Weights of a small transformer language model.
Size: 14 layers, width 512, MLP 4096 ReLU.
Architecture: LayerNorm before each block, biases, tied embeddings.
MLP neurons of a small language model. Each row is named by its layer, matrix (up: input weights; down: output weights) and neuron, and shows model dimensions 48-143. Each number is 128 + 24 x the weight over its row's rms, rounded and kept within 0 to 255. Numbers have three digits each.
After each neuron's rows is what it responds to, as a language model described it from the Wikipedia text at the highest values.

L11.up1277:113158136110149159140149160144159118106125115142118090141089119138152160128116143116079136106088125142148119116166113138167115120124139101131087109098053118153156078103129144163106152162125164122159155131123139104097104126126089142151138111148109153169109118104112176172125146121100130163
L11.down1277:128176148132148121111127117121133114123124112130143111113150152098126128124128208157109103102165132123113122145116094098123123116116116119117152119090135148083155136142158130125171126110048120147115152118138120122118156145096134088082161127101115128128110084156152092155150131097137095127
Opening quote marks

L11.up109:085139147135153101117068128134118123144131181132145109161127117117182110099093132095130157199135134158112130122069142109141118117132140125132133140104101122156156151140152132091132100151120178153127130142142093092094125139157120138138116108108167119117168112117107143179131137120133125111
L11.down109:130128119128105130112106089161138137110151165153122162132134107119130146145133104088144091118164110121167145101149155104139132132148135148134180155144120160147185129149147108140103151160109112126151113124115144126166101108130117146160134138122180162112101141087150178160080133092158152146
Before-a-number predictor

L10.up95:148085159104097126167107163122138088090140129124114124135071116149146136147136083164107151141126114106120090122101112104132093103141167126131099091113163141125094092135167132126104133149094185116103130153122123125140134121150160107131143149120088107137118111129129163122142164114154141160
L10.down95:110128149094106157156132145101155115121140131126142120161116137162132124153141110091106145134137201116124119110123144125165100127159119105128138115083143160107092123151117126167130121155123155132091136102126164102079151100103099168132087141123081069119145110140112132148111131112155103154
Mid-phrase connector tokens

L2.up1134:121110098163109099162119187127144130115105105132117111153139144140152103096082131095084135069073097120128120142117101103110100133139124133124134106139089143128103114128127112141089109066146120142090137123158139144153152144101133099098151074091133116167132087109130132117123181113119129170
L2.down1134:099113115110140129122101088159145148131149111149100148117065121096142104117148118152147054134111118142104128118115137151128106123147123147125163119113069133124120110125117101106107196156100150137088107163116162111153131139117139133130077156121120165082108145187132127163087126099118106126
Capitalized name-starting tokens

L11.up1673:121125137120149118135148114074089137130132127110093123133161112140139129109139147124166115086123115108145072137113150116124092125112116068154153129077131162162153148135132176105184103123157148125116133138133114142143113089171108125112119129136162104145147115150104133162125121100121129138
L11.down1673:120150128134108167171139118125156136117139117149096117156121151132115158094141156102169159127111124143046105101148058104160107111088171113146099121152168133140131116138111146125123135129116100147124106096148104116087165125107133170100130155137137171131174166152133130129162100064132116115
Mid-item structural fragments

L11.up1365:117122101150114139115131112148153135164142104069095111127100140135120108120128156156095140142099150152112118087106095146150125093148099134153110146127096173142093159158162096128128132131103141155128104135100115100098075154136132131165123138173128136139127136112175117165100105129115136167
L11.down1365:120137119127121147147193144125108103122111125134117144132070133172122100127150089123130106148175107136053115091154120109158159128163101112127095139140120097129103104102117132121091119130131102121138133119136142126154106108144150174117102138121086113116149130091131091106114109132155104144
Latinate word-start fragments

L2.up1969:155162139143116117139164136090095099037146158108165150107152154123139152116130095154124127117148153110082128135115174109144143145113130094132133118131132125160134087114146130118116169123139095115166139130097167095152163107152111162112080166103106137149083150129074147092077135132129082124
L2.down1969:144127120146120120112130139113081116155090108115139102129123122109159140146124115124113148140136155124121145145145118123126079090131140088134149100146138118140153119090130142082112136116118119097075117103112108163068113111122128130086159118082099113138139145084096116153095105125112147112
Past participle verbs

L2.up3717:201115107134121122166115114125126129144118160126148125137143120123125132119113149162129137107117178134121104124159161159181142118100145105125133130073108136178111111098137100147087098084153123122159129088106151091166118129165112136143140116144155138102115127145127109131123165134127164151
L2.down3717:149151112150175115132153135118125141100168128123113163073125063078116140166093130121096111148137124123142111150095115124138126093121128098141094097124121096120163118093164122113140131104152142108165202177125160151132084131099128100131146152085114093135124134168143132143117119099116094111
Infobox and table fields

L2.up1635:157127130165072147099129138148116133140125136129105145108150083149098136081128106088130135142162133107130135097140145142122132127125135117109118131097148119143115129124110186129155127147134134110131159091106072101131085149130092126123140148140125120105133122105145094109137116125118137109
L2.down1635:163136116097089126125132113120143111139093127094138115123099124149139060113115151122113121129131134139145099129158137167113113177128137129122108118109128103103113187165126096128120124113145100114131117114092138130114104123126134127128140079111150145111147127130106093161093117157174071123
Departure and relocation verbs

L11.up2283:120060135124112151113114180118085135102130157096115117094115139096122122075131130103079157131138131085120151140079176105153117084109099068113160137121126117134132151120118126091146123133149151154133117127126172152147116117129110128139114105095135146097140111106127090118099155125143141098
L11.down2283:137113160136127074141102110118152108124150111124122094128148153086128140136146153195134095098118116152105116101139144116128156092096138176136130179147158131103104128142131118144182134141115114101128138112114130109116124088112101124116131153171145146106124122143134102173056136112127164096
Verb endings before prepositions

L2.up850:132149150142097073083144190146150096112117112197091113112141141135154150151106106123115136117142152132122166139188134087172148140148100147142082127119140105137117159128117135111112100117084069138070117164142136100143122117121077142131141120156111118130181110087151127103113149139200133131
L2.down850:142125130123111125127108152119127115134096123132137159141119132139150130079104165077114115115086168129097095071100111081108129149140131164109101171062136140115098135138157123120119104152145116130121100198119085164138087129126137118161126148148138125114150155151092154102132130125148108146
Over and other prepositions

L10.up1179:165086115146124120148183114107138161091158089131132102142109126106129105143145131100112139175115135116128111116132102140147113075124109134122140180080113140137123103126103147093112129145112146105109149101129167108093147096127094120146110122149141119144124160135103144161160111144099142133
L10.down1179:180146158148114131127190133132098169144138183155133151110122115165144140119108112120118079137120122131063101122143148143102142115106138111117142139092165166121157152084115124133134120150126101182115131148128137153169109125116125129128089166144113130102127116121171161113133169115129092141
Start of names and lines

L10.up3533:110105128151133154155117155119106119120127182134185131125159134136157173131071136115144193163136156121066089136123094132142156162153112128141134146104075115105140134115098163127120134140152104113089140146124142136100134116150091124123120086128122140148130125117102117128099135071099147065
L10.down3533:129112184138105123194151154104118120104125133094099095119114096117105163091117119097094141117120156078097129118145113144105108117115126087151127099109124155081113135125166117130117100108168129105176094168121138180139167119144114114100131094091189126113145137152130121126134144128135124119
Past participles before prepositions

L11.up589:121144109123134149154142122148139160100176122163135101149084136134140140125124150096145128120100129157131095113100135080115173116150131114146175129127163107142098107170116128137128115118146164100097102120126106124083109156137144159125110088140121202124115136078136119128134132142116137110
L11.down589:096113120108158117105143158120163091140110116149104088137157140142120137132157109089130137161108116137128110119150132143124144117144104142123126083118163128131135137170143110128175132112091142155078124116083101124161104150106178127118071093134121139121129112083112135129125159125126112124
Institution and organization name words

L11.up1687:126103130138123134123125133135136136147066123128096128137087119164172129128142114179116111110098104146132158110160121112118118098142127109121143107131101125175113134129150167158124168145123110129124136157140130158129146174117128115079099124114103145128090131135119131175090120159121113133
L11.down1687:132106099135113131087126108159107152113131105135104117108143169104078082127158097138116108175123116141155134117222127125129158115174091139160143095134137154144160149129102133128145123153107141130094136083122115109110127119130184143115145152151119128153165168090100116126132133104161153110
Table separator dashes

L10.up3700:152139134149124124155114151149154138105154122160148119126177149119134129112120097163153122119111112143096087151108115186101135155136190104110174120164144159133136183126139120142097149121141186117113124117118128112097096108162120159132135093093107138140136116112106174127122158135123113146
L10.down3700:150144157104110099170096142119170139113119093150083086151100110104130135112135113115142137104087133096089104078133166164151167147132127110127141130077099148146087154108136122149155133063113137112180130101122119162174137062111103148112124128124155094170124127186148147143131131125158094136
Predicate verb onsets

L10.up4049:121104172104114109146115129133128122134116122081118124169120122125125141127113149155147153125140138158129137150126155146113125131119156123073104118152133142159099157140143105112128117139100176129147128119155104140114166168142167088115085156100145146122164114094143132102091110131164124096
L10.down4049:124164114141131137130141138130175120142119114117118156097130148145114117148124097126138142095144160094137119127138091126179172162090116125144148135102148131159095114172078123167147154093136153134108114149069179162115125114135141120145133099169090118079127141117153144122141143121132113092
Word-initial name fragments

L11.up2932:127152091137133124115117108115144131145136128138120144136114120118108142162147103117110110117152121102070121126086132153128131106129117118108156135129135112108136153155083140104149168116133121108125121148102167153156090115119134137145099125138129145088070142160103129108108144124159084148
L11.down2932:144169115097157166114093129124115106123114138089111119146103105124142146158149133105123107116108052148075129124117154146159129102148124202135149150127158141179101181122101087099119161112160084115126165146144148107121136148088125117137117142118158121100130130132155146149105128116146085148
Person first names

L11.up1565:124102119109109115109133183111132127148120126127119088162088179157121089082147132122132099107164110139150174129146127106122088096124124115149173113116146166099143162124136148093134094126112133157157127130122105133135119164123108110138134116104158140134146091104146134089109119161154120120
L11.down1565:127145143151083122158127120090160127086087103139107126181137141085132159132115142122095114129098139151114106154124156107126052134111147111173162102121143116099147116131110142120144144170103140102111147099085119130128102110156128165126104111109156111167122133111137123156166133155126121132
Start of title/era phrases

L2.up163:170097149148115097115096116054146110121139107095138161149139162114156105161149145132110126132102107097139156113102110153130129156122122134116129096114115115134135095167126132156138141118081137136138110114156121117123191102138112094126115135162123101127129152183114120128143103134102105115
L2.down163:109100131094138088093100108106163131136141074098090120104128145128151164119101106136175159134152108198133106119140094140109135129141135123141105101102099107155178078123167130084164117163131105129148135170081133111163150115124113116168156083165114134138131091121124157128145127115137128171
Opening quotes and prefixes

L10.up2473:099093123116134108141103104101082118158153127125108121171081122100151151139111106098111126118123140127129159143112109114124168143149150123091096103145137134129132153088177122095123145131156131139160076138130127108160122130143092093117101145111153068102168135117157142138133128133157129152
L10.down2473:151113127150114178122120143124134114076168091175112149109115125149151134116129084132102136154149086176107124092099151097148090116121124121118142148116145111120172154075098155166096135087137138124116173128111101151158135127070120137114119088111119136116179127114170130108152140110108085085
Predicate or value onset

L2.up4003:140080156126126151176145156151103111121090154117130153101159103150205088140122110126091113153113098162133143120162126123145141112109154108120124125130100160113114170144111123118126148127117108167144109124132125098142158146108137110125142151081140162096090149122146123091072118098132157100
L2.down4003:086138138110148112152105109116133119154139110148154161130084125170110116154153117153107110116168118136115127123102130116153140131138138171092143083118164135164152131169124127151097145122092167126098135159135122158111139088149129126167096106117081122159171150101123115202110135139070124039
Proper-name opening fragments

L11.up2528:091072133137146156158118110113137125103140102114145142161103139147084153118136161158167138142127162150142119116148137116085137115144110127134117165145100152143150146106146162171099128104154092126156142145113109126137154076123122142130129106151131127142115118158144103101109081133075102098
L11.down2528:078155093120134071107105152128092126113132133114117135147167171108081102153096158117113172119146153139124139113133076148123174157106132147106154138083111133125124176113119142085145141087132134103161125144132195154140133134160163117153095133115126139086130128144144098146101126145141109136
Word-start fragments

L10.up928:138155148125117115145145095122108066148124066140098109144082128156107145136074133117115077155144125148104172149116111159121097136112122133133126094115162118122114121144101134101093109156149148143121157167177140090150094154129110111111136150103087135161122109111108141176114150110115125122
L10.down928:123115103124129173116086141114163123101120160144138170102087081149170069150174137156113176161097166144093131136165118081141111102146180131107130132128098140138116175136146107147126127170132104177107144166136110113117158135126108132103114120178117080073104109145139168113161119143097169137
Function and role phrases

L2.up475:141155146133138124096101169094124132144115167154154130170141137124123153125113093089127130144157115180154105146138164137090136128104131091125105130096124172160158125099124154115154105176123127172124161125122115139151110102108132106089136147181137132123143124177147123165153132128101163111
L2.down475:141107078110182146110166104166133115115143072145105125170134161149133118135115154111110110126089125146103130162123112122142162096068114137151125166159123150114092128197119138100120112158124096127159132136090130126113140143105092086116144130085142144148129111131122079103186114161125124141
Separator after a year

L10.up4023:172152124114132081151090140122083143143101154089120091146108129128116136092098097128135110100135147139145145107114132143142121145078130142134145132190133139155137161141113136149113112126143101144111151100097084133133103099134145151117145110080137167157135124149114086116100160128150168116
L10.down4023:140118114142120127110142129145151150105138112141164155129122112126149130129169132146135153125132114164131116116106132135144156067117139144117146105170115152123159122155118107083139155121175153090111106099129127087149134111115133117117101120116121108116144128100123120122124153087129120083
Verb endings before complements

L11.up2588:201148136113140141135156148126133138163111149149125152115134120115160153114135111198119189120185112074128113128109165134163097119129107099137119113127081144135099113108178120118116120138117130123143065103128132127145106152142136088116125129137164173092083143136111098134154165102137155127
L11.down2588:127089124089133134155158111124139137131138143102165139103154096114138087139135126123132131097127076148110101112143108064100132092114111118101154131099109103103133109143102137112120095128148142095143120159127128126118140141151128151181139099143136125122110118095102148119112132141107152115
Passive past participles

L2.up4015:117147099141122133152109172139150137130112111127138134131136104114162136145103127113140141152142167124117172104129127141135116170138135145114137129132148149152095103084114155134136153128171128088104131116093138087121158142110161133124108125153109109099155130158158126122130120120120100132
L2.down4015:140128120119138167108128132119136118090128091091139158085183146152110152104129122174159104127124163149168125121133108137114162077076136139144144113141110115107141157097117114150135160160093104068137132144089120101154151175127127140152129162132157148123101145137124113152134155096124117102
Split word-initial fragments

L10.up2531:123167101127111110151152093109139144152140125122166062128079155175110158118154099103134167156145154153138154153105131131073103108111090133143119117084117145133140146141132136184132154132141133154137107141129097156131077134119121087149100150136137118146099125109136132146170140095130180119
L10.down2531:128116092147147103121083130162143136147125102162129142120137131081127110118162100114082130123127126150173144141117156120138127100151126152134120125128120132161111126116114174119115124127146160124123103109131080157158093106098152096156081186124126092134123129155122115092158105103082139082
Institution nouns, mid-word pieces

L11.up1917:129134075072117080129154155109135115107139139133161149172131138120114143106139174120108143154132131094124175105129149137155112128094135135136131142151114110109117084151106121125101115129123184141102105101138112155110091151111124132114121106124114108118129135137105131100137160149170138127
L11.down1917:101098159128094117152132130159124167131129151107152145089112134113119143098189116123106085139135167117158138121134141110179146093101145095146168106102110121163152041110121141115157121130114100117181145107133115091139137109125127165102144092140163103144135141120140131142146147117153135156
Start of foreign proper names

L2.up1589:120146116128138123094165121093095169110145134150144134122099134131128102108128135170107158130113135121104131125140108113119126126121153106139110144132108133107135172108125122094109151099138133152160169084099135105106143137115137180144067126151143111128126144106146116159120086076131133102
L2.down1589:158140094096145126076098110171083164128115101162106116148156108102107132159143172088148138146144074110118151162151175141121122141087090140080124114135155146181099119145132108119135129110113131118143087086126124155145139103115145110124097088127104132162152143105135130119125118135112088092
Structured-line boundaries

L2.up3137:134100131152118143131112215147159070097104169139118101127109139108136102153134117157162119144142109115114162136136125106109158100144134127111156139167116099195161071138152093159124107123109139131125092108121174105087150117119148130119145171129139106117132136105117075073100103143149149130
L2.down3137:144177175107115150136169162125150095122161155114162117148104129152183144089129162173136091111154147120111151115112111141097113161104103110099169088101123120138147135103161127148161166094113137133144105096122155117121115113125137151112132133114110108113108120159150092167105132141108114127
Passive change-of-state verbs

L2.up70:120096154167146127090130120112131136134182118121104143124087158102161119169139133148167160147138134124168173110133097116135181107144169119103141134129142149105075130167140170132123119123129106135098146103096152123095160115123103126166147101078115139120107176158135158181145093109090073179
L2.down70:098124161141082133127163143194129142120102128111104104100124109130106149153089115132087112129126145133167092115131107146148082124094143113160133109094132114160148136133167127119108135125130093113119112168125130159130103100094142125089118093107111089121168133141097142175149093138165116139
Governed prepositions after heads

L10.up3943:173102104134126125148103149135149109110096130097091176149152107168157121116184125111185109152146152142130097173115163114105112131119121123123109157147153125160106134107156092105117143131103095127103087102116160134147146170124143102113097148094110124106108138107139192137110149138136108132
L10.down3943:107130083117188099102127153146139129144141106104124118107060153176122159109121118111135121144144160120116161087132133153115156128193182143133126130092117097123109085125107132155145177135159124145166079111170146157131120121111142136124095118121108189095130150107079129144158115168139153135
Word-start subword fragments

L2.up206:141120135127107136125121151132126143153167167120091138108157160128101131156140187144160176132113124164113108164125092100119124133136171119132114105104098187149130123137111143143120162142140122128146116113181137070117114114150114150144151091150137152121133064120138146149115112121123093113
L2.down206:139096131132149096126133094097156118138098101117136121148127121137158135113140132123132128091105144134141126150111140095121155131110134138184117171111136122115122156076126135145141118144143146113132152109128135137155085140076147109162161125088090130098102094117078151134156133146118108130
Educational institution nouns

L10.up1961:162111117145134177151151175070156117169143169157087111137142152150149138128150093104101145145120056153071133135123114191148111092170139110129136137118092167136133162105091108156136144083118109132120139117126129145104168104146106143118104143136073140109131120119139125123111151086138095122
L10.down1961:176132113093147105189121145120086114096114149161192083147124122155134153148139137156118119134156086123105092149147161103116131125154122139125137153143138141105103139150125132126159125056147133075089146125092156152162185109110135131141129115124167104120134150118121173148147137077126083138
First names of persons